Part of a small language model's weights.
Size: 11 layers, 5 heads of 128 (1 for keys and values), MLP 1728 SwiGLU, 57.8M parameters.
Training: 567M tokens, 8658 steps.
MLP neurons of a small language model. Each row is named by its layer, matrix (gate and up: input weights) and neuron, and shows model dimensions 448-575. Each number is 500 + 25 x the weight over its row's rms, rounded and kept within 0 to 999. Numbers have three digits each. A neuron's up and down rows have the sign that makes its largest values positive.
After each neuron's rows, "fires in" lists the words (lower case) most often at its 100 highest values on Wikipedia text that the model never trained on. A number after a token or word is its count.

L8.gate730:506476483491492485478518522482480513510504453505565453467500482490484539518550463479467492550544451474513517500472486496543466471525480534496457502507503502469476499480514490479494468484509485491492461521538442516546474519520557469515497515513498472563521521511507527456555502497491441480523518473527531502486512499477540499494550516546536518515501522469521511517485549495526509553498
L8.up730:461534458477536500517519521488503519497480480497487466508475517497452495493484475462473511498543492497501482465492523491476469482514526475445481463523483508512492496538507440522519470507505485496502518475507451482527487463474518528485507488501539450444493470482509512466489478475480457509481469514476468507477482515481522536448510504462515541497537535506549552509528494526512588494501
fires in: "is" 38, "also" 6, "rokkor" 6, "shumway" 5, "i" 4

L7.gate571:497482524512487499467459486536489502489527490522518466493556441497515513500520512530496508512496513511485518526503481507519521511439474492497495481508526486485497487490459490489458513479538497510485476499510532494505582494524553540534492514456517559523510504484490507482483547518530462475517509525524470524512494491489456483471466463508500495471496499485476543503536489501459494473455
L7.up571:490512550511456534524519484496466487521467493493477483528482495543508531528461518472499518494521476525495523467535514519510496515486483494476544525503491534447483488497515455529539548507490513537496473488450474492491509499518467524493520476497481542468514511514463500504505438481500535574509468524480513531492494492545509540496525504453515504479482500537443485473481470506481512487498
fires in: "that" 31, "which" 27, "what" 9

L8.gate679:522537474491542498508444494490481490509484498500525500460511504494489519483539534502495472508471440492496523502498488506468484513499534455470493524467505516495480518517546472523505509481493548496530509471481503524433482475509507477500512534485481489457543493528477495557501511514496478502547460472494489470540496526517519472527507507511483532533408515489514523509491479525517502545532
L8.up679:530533501499520500519478481495504506522503501503511526452507532491499528506559540509464519485451480513469499481497495483467514501455509516473491499506478502507501483502494476494506484481475534468497419468505469530494457521504515517532515503479504537451500470480500498495497520491475483501527466529515493509511513486471490476540446506507490495460499493528489527499495476477528475502505
fires in: "was" 29, "were" 15, "is" 14, "been" 9, "are" 6

L8.gate1477:512488482484542492518501461543496490523491527497495486511482442502493500502487470573462491490489498497460489499477495486475536509514553508464451517518513518520511495516521521512550480458505496488506481466492484510542486502531498471496509488517528509487502508460537519496475493504546469528547525507504496494529525492490464488482527465541557525496503462509483526533524500515479469497517
L8.up1477:534525478477500485499432491501460536532479521539511473511539540513511548487507515498515544485502541490484519547505488485500477471509488518507477487544501493553478455491451557475510482548504491450472553463531524492462550523500536500479477491500536488518504507539529501502514484525477496514509502505466491492551490507494492460436525497461484494472497530483495481505519529502473494456466
fires in: "to" 53, "revenge" 4

L5.gate51:508497512506542547430461490481459539515492509496484441488552490466495473450463497492524510541443461527515519491492507535451492483498468510466503513504510492490501456511476513516532534502501505487480521514551504511498458491454499517536477510470535466447534494458491491521505540486514488511551521495517515492549487502495514511518464497534501541492499511521542467543545440499478502515477
L5.up51:513476521463508474466495518461539545458501511495482524512510467491486524500502509479517527525464484523496461465473489528485492517500492518551471520538464492545446515461485514528489511491537491487469508521488514516480539516485529535529467502473478465486479508462451539507518494443531512497525521492474466521582477517531496499567458495488471468490504538543490521447492526550540482548510
fires in: "year" 16, "history" 15, "years" 12, "career" 9

L8.gate462:486518513536503475533464509500455483502498484527521467520504457505499540512486540478505500515510519510483466485461514504478501524535481515464534497518545516496494525490522534461498496498543510489460493486461492508456518528497476488524485519488517488476523523499496525525508491515501504479533520504497506509484512493493517465504530512507498531543511548498503509485487458512491455474540
L8.up462:502493507537483479487529532509485493532526513495473541491489478487484495435475493531505506508491461529467485498482511498510504444512507528525482476494515533463522486509519496491538471487507492510511482506499468517497518484498527480427468488484537475493506474493493528463477500526507506515482501510494507493538462472521537467479510505519497509502504523510511518502526499521441524541515
fires in: "in" 58, "over" 6, "on" 5

L5.gate305:482466472476480542543456490522483560512502479475531530478531500473502470505507457504494503487497464515483528521521518493514484515467494532539482509541510522463445474492433517463470516493480502507468450467504491516502515515503512547492478504541454549501525479499453505528518542579491505488494490504490496512515499483514507484529493480522463487551513527489475502523505524516502469461515
L5.up305:468486464496487517539517435464512539474474475507523516506520525476507483474486511521571461484549510475499460449495489540535505512463511483532492483509489531509509502511496521499538514487525525475497498503523560506471489501492504482463534525503505518518504479488454462489474507543502484441493470497451481537520508478486491497531482516475507508484510486440548513484528514464522486476479
fires in: "by" 51, "indian" 6, "bianca" 5

L5.gate1613:499538515507462481545483483498467498534498481520485518461489520475487533512514509530521546473505524522500478445454463521487464472481517454494473527485471565484469466454487499523523504477494559502473540524473550436505494530482513495472467500493516522518458446526490494547504481486495452472509521527491487482465484515560484507514481523482522479475486512512504523467515468459488501496481
L5.up1613:478535537512459468486474491465484483459507463525528503501516494500495495515472488506540535501511480507469500490483485548502472477541491520482529479510496513480468498486493506485520477562516519451498513494518498473543528529489491452515499522502519502468460466484546450542490487487483482467486504497548456510500442470535478516541487487516513518468522541512492504491522478474507483490520
fires in: "in" 71, "haim" 4

L5.gate18:564456548494473542504482526526490490515494498523475512500483487489485495497507525471539486564533523508476482477514491519543502498478490439519526494493530521522532507496488510449513485523467465446485515526496520485492477517489490507496522465487512487474516498518529465531530540472503495495500488446475491509523563511511522492508491480524474498506482524492513513497522504529500531493510
L5.up18:505493475500430501435475513505500502509480486500488507509532492497541499515460474462496499472473493506474489456495494503514532497507520500501486504446510511488509481493493488490479540560488519465500499439511475514490500462515508479521532518465465473513499500542442481487489503493503515528502500521557546524457518529502529532509472549501491514444509489506471518467494481473505516500456
fires in: "in" 22, "votes" 11, "after" 6, "lost" 5, "enacted" 4, "by" 4

L8.gate1255:542497487520550482488487499509478496506524513494493517514502472508521504495474511518502492544472509486498535513485521450500502495491492457452530490501494523515538509504537521507470484478475493479465501471561444519538454478506510532525513495459519436502488495548540498528488539492499474518489518473468515469500470493526466522510496508543495495486520584493504474493517499501506525492509
L8.up1255:549525549502541508513438498525480517491479522530503496515478510518546516495543460514538439483497517477488509497509504499439475539501515462435523478493501484534509496500464483514473506474491462483492520515458514505508527446459482494495534530520454484540477489470512498546488505524540515503507521484485494493450479483483503527515522512514504452524443503480547474475501500524468497537552
fires in: "years" 28, "of" 14, "year" 9, "caesar" 4

L5.gate1581:528500501532482481462530484468500535508511515490512502512528496502491471467511465502501499460538478481484514498524525486503465477492471518478524472525503501522443481527492424473508548504474524511503530482499529444503504490504539531515508524491456498488471448463522469491514518478487482460514503570536510517486514517499459510564545505501524532495495521528513474499464510463529461484503
L5.up1581:514522475516474491537516519511480505517509467489500489500458456486479513514505469531473453489534517505489508464503483459489486513501546498484509531501503551512458481506475495502504537482516478502531534529470474522462509516523502491463497493463486486487517521486457493520558485539504508489519455493491479485455472510484519474534501499510501541506523527511494491490480506470515524449486
fires in: "by" 73

L5.gate659:533521501520491463507521479491531523506457541478521482478473523467496502463481493500519497483507498495484501508506481502507464458490512533493520491514510531525506531475487470481513506503515471513516521518501521461482462473479514520510475506468481536515453513535503511498555489492536508522466517485514466471495498504506488482501481506535497519468499508485538465490547528487504535476473
L5.up659:532509492563468502472493532540442562488488513497520485484457517492473519484465491488512500523513447438491488512519496506492516466491480500489488501484516522509476442473521491486493460514491490475524488445517548480486499455492548537514487522519532471516512515484496501525489481426484531540477509519515535576490506535518516506515500490520498527450499488507522532562542490490488526490553
fires in: "from" 26, "by" 19, "had" 8, "to" 7, "of" 5, "up" 5

L7.gate1237:542522499511440461500550523534521460511480517495499419497494520498548484503524513522509464501470480521544490491507519566479514516491454498524495479471494535520497498495520510483469532509498475525529513506523490446468505484472503516483489516483522514518450517463486525464473471491496526473486492454497517500507458522523526499484503502513509500503517505506482511515505491420494489448497
L7.up1237:506551488538502480492477482530550498469476513489550496450500515514481499502537522495476491511501542488557538508495526440441511553511491484504499536501517488533495488471521521505499475502520481514547501524489492465491484563492488535487434473532475506545524504507517527477500471518447494519481475492548525507475477520490458477500507454485537502518490492537521547522518515502535487490503
fires in: "that" 67, "it" 12, "which" 5, "same" 4

L7.gate1377:493458466536495469513538505521510492466502514474490518551443492508508502501494505475536485480502473516497502518545460503498502484502462521510501505527524574478475502494491469559476481559524489497524494495487470495522471451469457495482511496479468547519478495534506503529525484488462504507496529481503489522518486479505476495510530507532501504461497471517500518511495544541509523499504
L7.up1377:530491445496475486487498488485527499500501505456479472537485473505495540527476500487466462493526487507489485479480486549480500495478504504506493491539531499516546476533480495552480487528474505452489472521529491499485522512481509484466506499559485509466500470556498467511516490534477494500508503493482505514494473483530524472509519533497493453483510460514515486509551513512514502452528
fires in: "in" 94

L8.gate44:476473511470518474546476487529507463555537512425497514551546472498451467489502494529496502486504472518515508498468492489535488461501504497510467478480580491482520516490468523461486518508481477518540486468529475486473512503515502496515492486465494532487509474496496474500500512513499566527514472472513485513484537464443482492462491494469480475510500468466473491521500526502527485462511
L8.up44:508513500490473437495464505503473461514477534428540535482492506523518484493511500439476492510473467468471508510477490507500512502488488524514544508475515476461461478482503477504515519514493456489526489525484516528513445516511490476514485506451549535481463494500509487482503467502484492453505512488521504493506533494484484470487467500461463505472448545530471487527519488540504505509472
fires in: "to" 22, "until" 14, "before" 9, "after" 6, "of" 6, "in" 5

L7.gate924:545503513555491514504492536476467485527470526538475521475511513487520487473471452485493483445520409516478534520483505487488517501496481500521550533510527524511508472521474502503476523499518496502501507493539503474512528471467480499488499503487492512490494462491511481505515538542538464483477557492478503505518501563502488496534439518500420516533539488539541470505517540481485495466557
L7.up924:517476491527489524471470510520518504487499534491448573535511510517550516464455479506521496486529479500498476514501498498482512490472535457542499464484506489503489475512486537486515527500477536511493509502510485470505514483513530514486483534521511516499473482536501501509480514521518546541527505521531506454497552524521500514501459487472496489562527513492516482541488533499495540483557
fires in: "years" 28, "year" 12, "season" 6, "hyundai" 6

L8.gate1029:472489534551489506483516491526484494522493485475512461518526491512474490489525493517493496519488484516496547482485518471465506478526465491488522533480498510473513479526475490531530492504484544504491513544518553517507540496529514482541522541500484528504504533518535520486498504482503473476525529477493488515525507497539509508545486483473469484569477514542449522536506519467511487517474
L8.up1029:532474504544504457560478491473456488500432496532509507496531499463493458515496579510557527476520453513499531516498512501471512426506522505512471499488503504508525536506518488526506468515530506534487474496472500501540508488520528530536486525508450505466493486537511492459560503492501499480524515467492499521525512461560513509473512506473450504522525547497410511474494508496481503505469
fires in: "part" 24, "member" 14, "result" 6, "members" 6, "founder" 4, "son" 4

L7.gate635:503514490471505485431514487498476498537482462500537499479483465485503531534491461516463516515486458509476493487526500478491463475531473445527502470508537501502486525536520495479506497526558502493517507482444533486501508529501509508532545424474518503536498517502500503461529553493526520467492520495512496451497485478536503506518521527500473500491541531466482536531511525476513502475495
L7.up635:490498473477484511467477480496505490530486489481549584518524534458486480513505510477440405470520504513484515512498501487519523496488519520490511502474512503518493471515486501458538509521454511450560477466480493491501488511485494511545466523542495537470511517491517464494543452477507489497480520524538519525519496522517521468502531514486482519510476510487527483495491493484517467489528
fires in: "he" 46, "after" 10, "also" 6

L8.gate929:487465442516501486495507501522481475433503476519522489496539441524455506500479478540475519462499506533492508470523477500481471527497491522479474477518497509489572537468437487478447519489505483492486504505521505488509493521516485490472514517480515493492505484505477469527469498493546501485470484529473504466490526505523528489499547501512502532501494519488482503475520507470492518530512
L8.up929:500491541520491488479446517497522537470496485472546516504475512519472494481472473439462540494474533565501547535498503529496453461497478495495473488508495462502514457483496469507452484478487501483479485501517481476473458516461490525511466487491461504488477480527484483501486499507497503526480465498514482530485506530533532502455504493501478502524538487531491527502514485480508480476482
fires in: "that" 31, "said" 9, "order" 9, "what" 8

L5.gate463:517503510486491480518500514529531514484544524518472506498500494497496458518495546522532497466522497477483497491506501478510474512524507456516502501490499511480488517445513537479504484500528516450487494505512475479515529480516488526474517521489488505445502537471543496501478491520503508484529541513488496468487442468531500502477455485524502492497523506516482507512520478498473531501522
L5.up463:532472494537510476471474476513538508470511510549479450530543534539493536562481519478452521495528516505492496495513442500499506471525501474486506512513539493509469470486498476491506504483479481483482459469496521465501502501456536500508497513472457502514504532524547541530537507487483485518515547487485579459505495431539523471502503490497497483466470524483506469483511476551539501496532
fires in: "as" 22, "in" 11, "to" 8, "like" 8, "from" 6

L7.gate233:508488519490514496479516532490482484471515503482471490482507474495467482489491525511456564505495503520522506518527490476539520483431492494488485497512534523523517457472475528486496512455497524518515496433504479500506500485497479563505456504474531501525515471490502491458500507505525475476503503525506532474517522541518528480530528493500455505544499520519482553551487467535467523517497
L7.up233:507525490542549491469514485537551468493539507488467479518472494513470482474464510486504511525495476542484488538482492522493509543483499517520482530518476513536491501502504536541453484527523499516461517510507496496525526491442512558488476489449508497511503467554510531441511483467519477501466543495459541473493489483488510503491519489454487485551467535487480484525504456526458538486492
fires in: "that" 21, "also" 9, "which" 8, "known" 6, "to" 5, "who" 4

L8.gate1268:529507499481470519497528499491492487494483496511471555477516505510451522526512452509435487509492488496493543499483506503461504476546509536444514530500475482437480486484491458493487496562530551476470493501480485494515520493506502504490531471489510510541478551512470471508525486487506492495509495503468464471499497490506505511492489474519484537506515516467533526481469551448496528495478
L8.up1268:478484515487476504495484496495508445527467496504479500526494535478486480509506499464512547546509521516497507528473528502499522496449472496490474483474435518468482427500488527493473508490498514488537505531518490492490513529495519506509496487505503488510530523528473487472507532528503472453495487477504513506499528520503506503430511469521525495551471521456499505532541486473466520560503
fires in: "was" 36, "is" 33, "be" 5

L5.gate857:489515460525532460462508489494514492464494512496446496500510502515482538455497475457540485521453508504467516527479485520513485505524526485500493529485521473503489488525488513490535494546517494475529523456559532491511467510496499460481502483491515501474511514534522480489507462501470530534454480472487498490537530469509534464533484494485500465505495486537480540473491489498499460510510
L5.up857:508508459502508482486510480479510485489496511504495485519518528538446516494508502465569512498489494519529488508477515513499471467519518497487508487532527515438506503519509483472495490496524467468508525495517513489514460498504466484481497492489488491470490512561496529480492437510461506514500468505524453446514503481511505466480457548468478492494472503480500494492469492542516482490514
fires in: "1" 17, "one" 11, "worst" 9, "most" 7, "largest" 6

L7.gate633:484466501486502494510497476517493520537495499496493514438516480483551516532490504481488511501508522494487540477516541494486499484488480513522484499514540468505528479510471506550481513524534511520472452526527445452494495496497530503548516500478490520538474509528506491521495474534567444458499518550489536502480420503491496520514529497515531483462526479533484502484456510517493515516511
L7.up633:504499534528481496524472472468490505493499478491507508528486528539562497486524513514471524529531496499535512483508507495501501511427528480534484513476543496515520509494500503502478515494496534517508514506464471516506486537485523545573498508499496540437530485494508450516516579521494532518533459491473551526506513478489480455480513508515482505511493496541491456471517475490526488533552
fires in: "the" 53, "radio" 7, "tv" 6

L7.gate550:474480509487511518497541477482510523490489492502488520457471550474539487494509502512449481490504467545481503470481545436473504503556501505511518476514471533476503504478523465502488494508496502491524503517466451458494525498470479464470483519469484485503500519524494507472500479525473513471420531515526528519525499513531463500487482499506501474470500546514529528496494479511525514518509
L7.up550:530508496509498482454533512496507487496490531515531478484492543510501519455506500482492519517450521530479486472492472502467566523496505480484489471504493508480499494511510475486491512475553427519488466477515521483482463502479483495491502508517508518484511485526549507532498546475524571472461529544479482502483522525534480532484495479531477496497496510479493518522528464469475491519542
fires in: "the" 15, "in" 14, "new" 13, "to" 11, "of" 5

L7.gate115:514523483469490506544480511514501472522519482460526462509539487568459519470542508546497502523533441506463509541469498497502485501505479504511520493468499537500461480444454541452542512499521524507470484519535499495469526478522451514533510473521466477547531517514495513516502496524487524479525483434492513457484493513469488453477554507451492519529501487525489490504525469480506514461503
L7.up115:482507495550465533521464520468463482542516501529528489551498488560472519482480493527495464502565488460488483516501506488516486515506531560440510494486546495499447488484548521472571503488480488510512474443475522509507488470508519488530499518527513512529462489485492507485493475474495475450516509468482492493528514532471500498474544515501549534518529510508449485541514479535495533476505
fires in: "after" 25, "since" 13, "before" 9, "of" 8, "upon" 5, "following" 5

L5.gate1691:527484519537508491489496469499486497498480528504505485537493480467514497510499547461537526526520483500469573516512521482483485472502507495478494515475525511517535536437501479533525478512532516512504526490545507491507513508483489489472490508494460555484516520537520470507480470474451490520466465474511529514503508470501511490482439527469499518483482473491491479526530450496501442517498
L5.up1691:515469500480518475499537490516517481504483513544489476470473478477517495538502533457525511510477501511496498478522540480519514495491481483485484530533502505474518522480485510486523487506532496504499520488512467496519532506494514485472494495530520532437506503535475488489476479519443507518487462484455534484490500515478512466467448472472476507510490537485475466523533510522525478517469
fires in: "this" 32, "it" 16, "album" 8, "october" 6, "to" 4, "gold" 4

L8.gate498:483496538488508497464429474452489507574488498545492525512470466522513499550493544474490490461502505514505471487524526481454484483477511486493513531460525504534449494481542490533491546500463517490496511509510495456514536455488541540488451458500524518508472516518472502496448522509503525533440482466484518512520510466472501552506517505522528520511470505515533562568488536489508509482511
L8.up498:517504498546542510496492503524507549502533482449498544475481539502463471469521515490568526505484499510463536508493519486501504528523544517522544532511491500523483498474529504473497501505502463479489495471473459436481480508494502531493517511510497489507483510518517497499522522486469473492471488550509453467483510539495501486510536517506525539463485520491502481529523497478460521502461
fires in: "was" 22, "is" 15, "has" 10, "received" 5

L5.gate1150:505523510491511492438505508533499479522479508532503505504468477513489494516550525498454484513468464516512505465556465537485453496435475514507500510449508512524492476499516543513517519485504512491561495487505499449521485466501509517518488493463522507498505523520511475482511508517464487460511547503522490485474517484468524531510503528484455535528510492487530520491515509505505511557496
L5.up1150:492500527476469457579502481510530523492462487514538477553504482508518519511498509516561486505510487503444477446502517493447564476502502463468537488477520525486548485479485492484496487486483567503536538458487493529487503526495486478438546456480482501504533520471489515547498528499470501520470486499546497503487535488511496501490541540527469473504472513508512511491488498505485497487491
fires in: "was" 65, "been" 6, "being" 5, "were" 5, "first" 4, "also" 4

L7.gate599:479513488476470477466512497517444538511506491499510477491439524499538462456527489571454508496480476507508532492515519502505522520508486512480514525513453498514507534502509481487540478471552495457511476515528530484486564547493520475545520514527479509529484525531517490504500488466500518473501529492528548500487486457474503499510519482487502539521511543522516498500503479528511521519502
L7.up599:511465530459497504527501471507495558472505507561486535496487475482520469479483503461474489503499550440448467532534531521527518478483532494494505508535482480475453512465526482481510517462575536483492484518493492518480459503513482490564507500510515481500486501491443488546491528492499526485529499512544499489502507490481497503521469524515495462482485533518551474473529490519487504524509
fires in: "the" 52, "j" 7, "milwaukee" 5, "dillon" 5

L7.gate1159:508495519502504512502555503501522496475512539488495527506454474480530529516448510468495518521482497493544526530495556511494462532514512457472469497485484480514444519498482531507477517518491475539512498494519510487504479525498515499514522461444513439549493477490484502485504484465504462519524501515432450511465478525520523511483544509456529466513524502470481495513496512459496515556491
L7.up1159:522500478476511532520517483508484502525534527457566505510513523476510514522472495455507535440499514464514526511494541495451456494481516488492492498497482493478483505513486532470504546498476494499481498487499501467499477507519493504494496488534498480518518519480506508539511517471519469493537538508503480492486495488489541553491495504469513471510508503472511514501509508492499515497495
fires in: "9" 15, "8" 13, "7" 11, "release" 5, "later" 5, "turnout" 4

L5.gate1205:468481526519514541566504511494526521515558506472523493537525479483526513507443477470521473522467509514489515543526468474502479519462471467522512488494523475496465542487470531480462487501522543473482521469504511495472506497515538523504528492514458476506475471544481500481528520489513463506516533504498517527481511504505529541504512471448491493480485517478520452493493524514515489508496
L5.up1205:476523489480529556547522522469529513498514520510455505559479492485498527556506490520521518485486523484508478481480534490516483465510497540544494484463504485496437503506534511521512535479508513490499535493490557515505492500493531493467500443461474491504491493460468464477517506521513484523497511507556516493503524498492459488494516522465521481498530506506472460490489505497488483511537
fires in: "9" 25, "8" 19, "7" 13, "6" 11, "s" 6, "yuet" 5

L5.gate1235:530506481530453525492495502485511496484527497511468501488521498473467476529467491550483477510484517497509516458502460529515515527493474531523520461507443485502488482477491483493470503520508469485495486500458479489511517483498489510522479483498476507495486501529461481438477500487518503507501512509494535470542467465525521452521501472505445488516489508452511496528467480510509496525455
L5.up1235:503475481514496559487500488480499509499500474531503489505522489495483477500436492489535505496556521510533482457515499524503516458518500526476502470498491484479477514491531500525517531488540471500521535539468475516526523518529506516531498479492524422475491541499463520482476494488465489505512522534502512513472536501541495490493530491468503534520461507480517518500469525495494458502489
fires in: "of" 54, "supreme" 13

L8.gate1017:491500533443536457496487558488491513478496499481469533527464471460544512459487495525506530505497513503481561505493472503494488510516477476506443485473487600500510495483480434475492493529558506545455491502474508503505508468493502474504538501510474500491468453526457523500476502508497501509496525476481488438487517525521491466482528513475503518498459519489474549491529508508500529500520
L8.up1017:476510452519523523511497488504520474502510494512533502543503518528482506498496530518486471493496490486483494480480506497507510491454492490492506489468481474462469493518491573469483515463524443486477514463530556457507498499491471554533495529510510469507504537497556481500477495498471456468474488481527450527517486487518498458454520514493446547505483520515492500495532484505502502521509
fires in: "to" 25, "will" 22, "would" 21, "also" 8, "who" 7, "that" 4

L5.gate1460:515544465549479478496489515485482530458522484450535465484507497491481500525503517475502506474521491492458510513518440493507470491523494484483544459500522471521480471491483512470476487505493493472506483534465481504517538515448501512491504468541494510543469492478464513481484484509487493488509515499492479507545495510471493514526506515498536498520505519513462493525522446500527523481507
L5.up1460:501518498520494496484494508490532521455528470499509510511516518505495515524523481493497523487484517483488468543508524500493477483520485491510531531506478495513458443490502508498530477518503524511455497515459483468467503518511519492498513489540519508527436497478492493456566486520523440501512536561477473537507492498499495476522499514530535510497485463487533499489469491507495512482481
fires in: "while" 21, "started" 12, "after" 11, "began" 10, "before" 4

L5.gate1641:489510451510468491515491490443502507519486501476453521498529517517504471499489474508503527499507523533481498490493496472491508539520493497515524493528465515517484547520499506525511523503499498482559465520473535504524511530469505500465518512523511503491498447508503502450494510502480537481555526532528526483482474521500526514499517490527490496479527477509495483491492508511509504446459
L5.up1641:535515531522450495482479459465476532478481513494495501471509506522497552507483494485536505467477515476494527528560519519511487518498504442534541482464540499470502505494477571468528480447504483445486546470486476492491492524476517523528491495483491523528510499512492508474496506520494531512543495477518468458515552454521511497503553532490470485533535519521489492514490520480485463454539
fires in: "in" 16, "at" 12, "of" 12, "attended" 8, "education" 8

L5.gate1457:462483490535506514542495458505499496466487565523497514547535486513451491518487493473510496506529501504540519534471517524521490505492507467456575505506470548489468450500494536518512489518497493504519468528504518504516506484562513482495516509496478499484510514471568534506547506502448527475492454487501461480492517522466530497490541446499515559492494513486504526535488545514481502514445
L5.up1457:516549507526461493538495524479470525521483513494460467489474485532503492433465439500471552471535519535530482473490454517480507487522502451493486465570536528463526506455511494504490539479478497485512499505493543482536491502521464503495516523522474488482496532484512508491495479505522526452500518530448488476467482518506480484509454541505531483499490525511475498511493473481528434505504
fires in: "with" 29, "by" 23, "in" 12, "to" 6, "accompanying" 4

L8.gate727:516466516496474533508491517429499525467493475472474539521479512496533474511514506508536515481516525496508512447520478525516476490472515476533482551515512567499449497473534494511492474517514509523489501487500472486498499505515467479504480470440495460511475541542532531501509537517472498501527526497521519520513483514548485497480472472508495500464514449460506481516496491510508525528489
L8.up727:541528471512524499470508465510491512550466510480481480515488500504486483524471521499511531511511531489517445554476488536504492507483495519507484526506514509531529516524491467474509480520544486529516484506450529532486478553490526478465530503518474504448506477476514466516495519459497536470447489495490497490488528496505536510506484481519485544494475475533480467518478513498459483508477
fires in: "the" 29, "a" 21, "in" 8

L7.gate712:529491508520500516511488491518503533436481487525512491508488527467444472488514516493520497517532458515473535470489489533523450524464485537491511456480472441469504499501509481511470480482539487456526511489558484496496470508514472498510512511480527499530502492475555486490493554503488566502531553524482499464515533484472567473488475479504526484514509490500513477542476500504498517500506
L7.up712:538545504532496547517478450477510474450545481546490505477498541492482468516509472470508515484525443472510530499500495478502470477519477519483545431535484455556464503492471492498492462494471524476508493504497525537493489505495456503515483520512549490501513506495514516477478496546501496502498494544506538504525463507458553480523471473522489455512492475516483493501493473485491501505503
fires in: "the" 44, "aswathi" 7, "in" 6

L5.gate560:503554510515516511489518488547540484568523537503494489520464508433512513488503520552533463529508525466529511516536522479461467501517506474505498505484560519491476533475499501435490526494497553459507466491498509493561516567522495485543506576497509549526488493541488518501476524521492513492490502465459507515511508467467520487514477482485500501482562528514534493527508471499508477495496
L5.up560:513507509494476496507532480498523448507538489519524507490473490514521518504473495522487474526503462522497474494515469496534495479513503521494547513511494495526467510542495530508510518584517515443486531510469465453493511541497500447465474532504461469506460451543512500469477526512486514518522523469489526516573475482566455465514436508511505473479492510503501532506510479487531476501505
fires in: "that" 29, "nl" 12, "within" 10, "around" 5, "narragansett" 5

L5.gate353:496465499481559432498503498463501497475491531467495548515503495506432501495504491513493503500497504496548521527541530526509529467485536527474549502481577463506496534503494486497525483500492491455486505487478537485524510563532507512498505482516498495504512495493501491455496510467495484512498503515488526507543490504487477503527492483483537503492493443493516504481525472463532516483469
L5.up353:461505512539523452566498504464521476461475522498456495486519553540471529453497510505484484509502468472484514468514473505501510486509530492507506514470526474533512525462528535511472540501486502472537517462502512462457488475490453479482489493472486512519494460539495475507500457518495510496535445530519506523501492500533501504498509529490496519502502492476502466505484514437528491491509
fires in: "at" 20, "of" 11, "now" 6, "nbc" 6, "currently" 5, "n" 5

L8.gate430:502536498511464465460472495505488524510503481530485446482555523498496526500478498501503505491559487539492485493491474488520440479494478481495504485526481529528536507466507519502500513496506528502468499508482537514510510471506481506476477545481522498502536471506498436500545486501531501485530528547469513497541516495455470454476498533448501517510509501490505476518503475530467515481503
L8.up430:513534476474505557563506498518497456473531496491475472523481507506491457493494544476502484492528498473514444455485457476519467480489447461508524497517521455476519505555491469514510520503488488464474482472456461489466455504536522484507519515486528505468436511529511534519534516479505508431477469496451483487504443502534474503530528477530487530509531484482472526478493544499498509483481
fires in: "in" 35, "played" 5, "ochropus" 5, "like" 4, "for" 4

L7.gate1422:496526499492541481489478511492522529492477496470484529486476510552503492505496486490502496537494478499520551453534518497490472477536488554505513480480484533498523526497486502531476522535500480518521524480524505488504487451540513447489536517455503538521473486492496503474454472505511475489500514515488494515499494466531505499476450498514507484515473529539504433489498506480499488495489
L7.up1422:515514501517478503507513493522507525534462476549519517473512472502457495503557509480465508536531487536486468505497511473485490520551500480517504496530500499532484526520509453521430478505490521520459488533483528465523499480483526483488500510522453512474501481526492519498469547538469522494535546505499487507501527473482502485473481528511515518480487504532481466492470487471522486524462
fires in: "it" 42, "which" 9

L5.gate1499:525492489494481467500517495483523486514472528515500485527509494530499522534472536532519493485509517489471511505462523465450509477521507479514512485483484523502488471509509455491471535529492506482535510490526511519525465492505451499527498479518497535494481475494499533480512485502537422489518501494512518519477492475497505450499522503517475517476522519494506485513504488519477542472522
L5.up1499:468523482541513449501538482545477566559503496493486494497524508507505516516537512449508521513485522480541514500490471508505518513496485500469490518521481526490479450497533424501501520523498503456487507470484483522503459498546492522521503490511487509489495550506479513532554529530518475454507528511535521488498493549521515503492519509440500498509506520502492482462507480492511578504492
fires in: "10" 42, "25" 7, "one" 6, "50" 4

L5.gate1288:491514509500513462524498542498492493514448474487523494514474500452490470463515522530500489454472483492509504484489466551547461505482491527519474526516457478508476481535427475499455502516510483454539515469523485493523505511490461552492505557510549505508503509477522530491513501505496517487473505492516529514543490512511502516462495535522474537547508436488509485543538522498481528463456
L5.up1288:492501538488502445505484512469480489474481482521469442491517507462504492515506481553507510502534484510540526492530482533484489507448513520517499535499475486496476480521462487469484486511517494479505544494513490504450461520461431507510481530499556488485522544518540510522540492522435515482482527513467465515517500484475483542482490513527484465523453442512497533488488496520517520472493
fires in: "for" 46, "during" 21, "in" 9, "on" 5, "playing" 4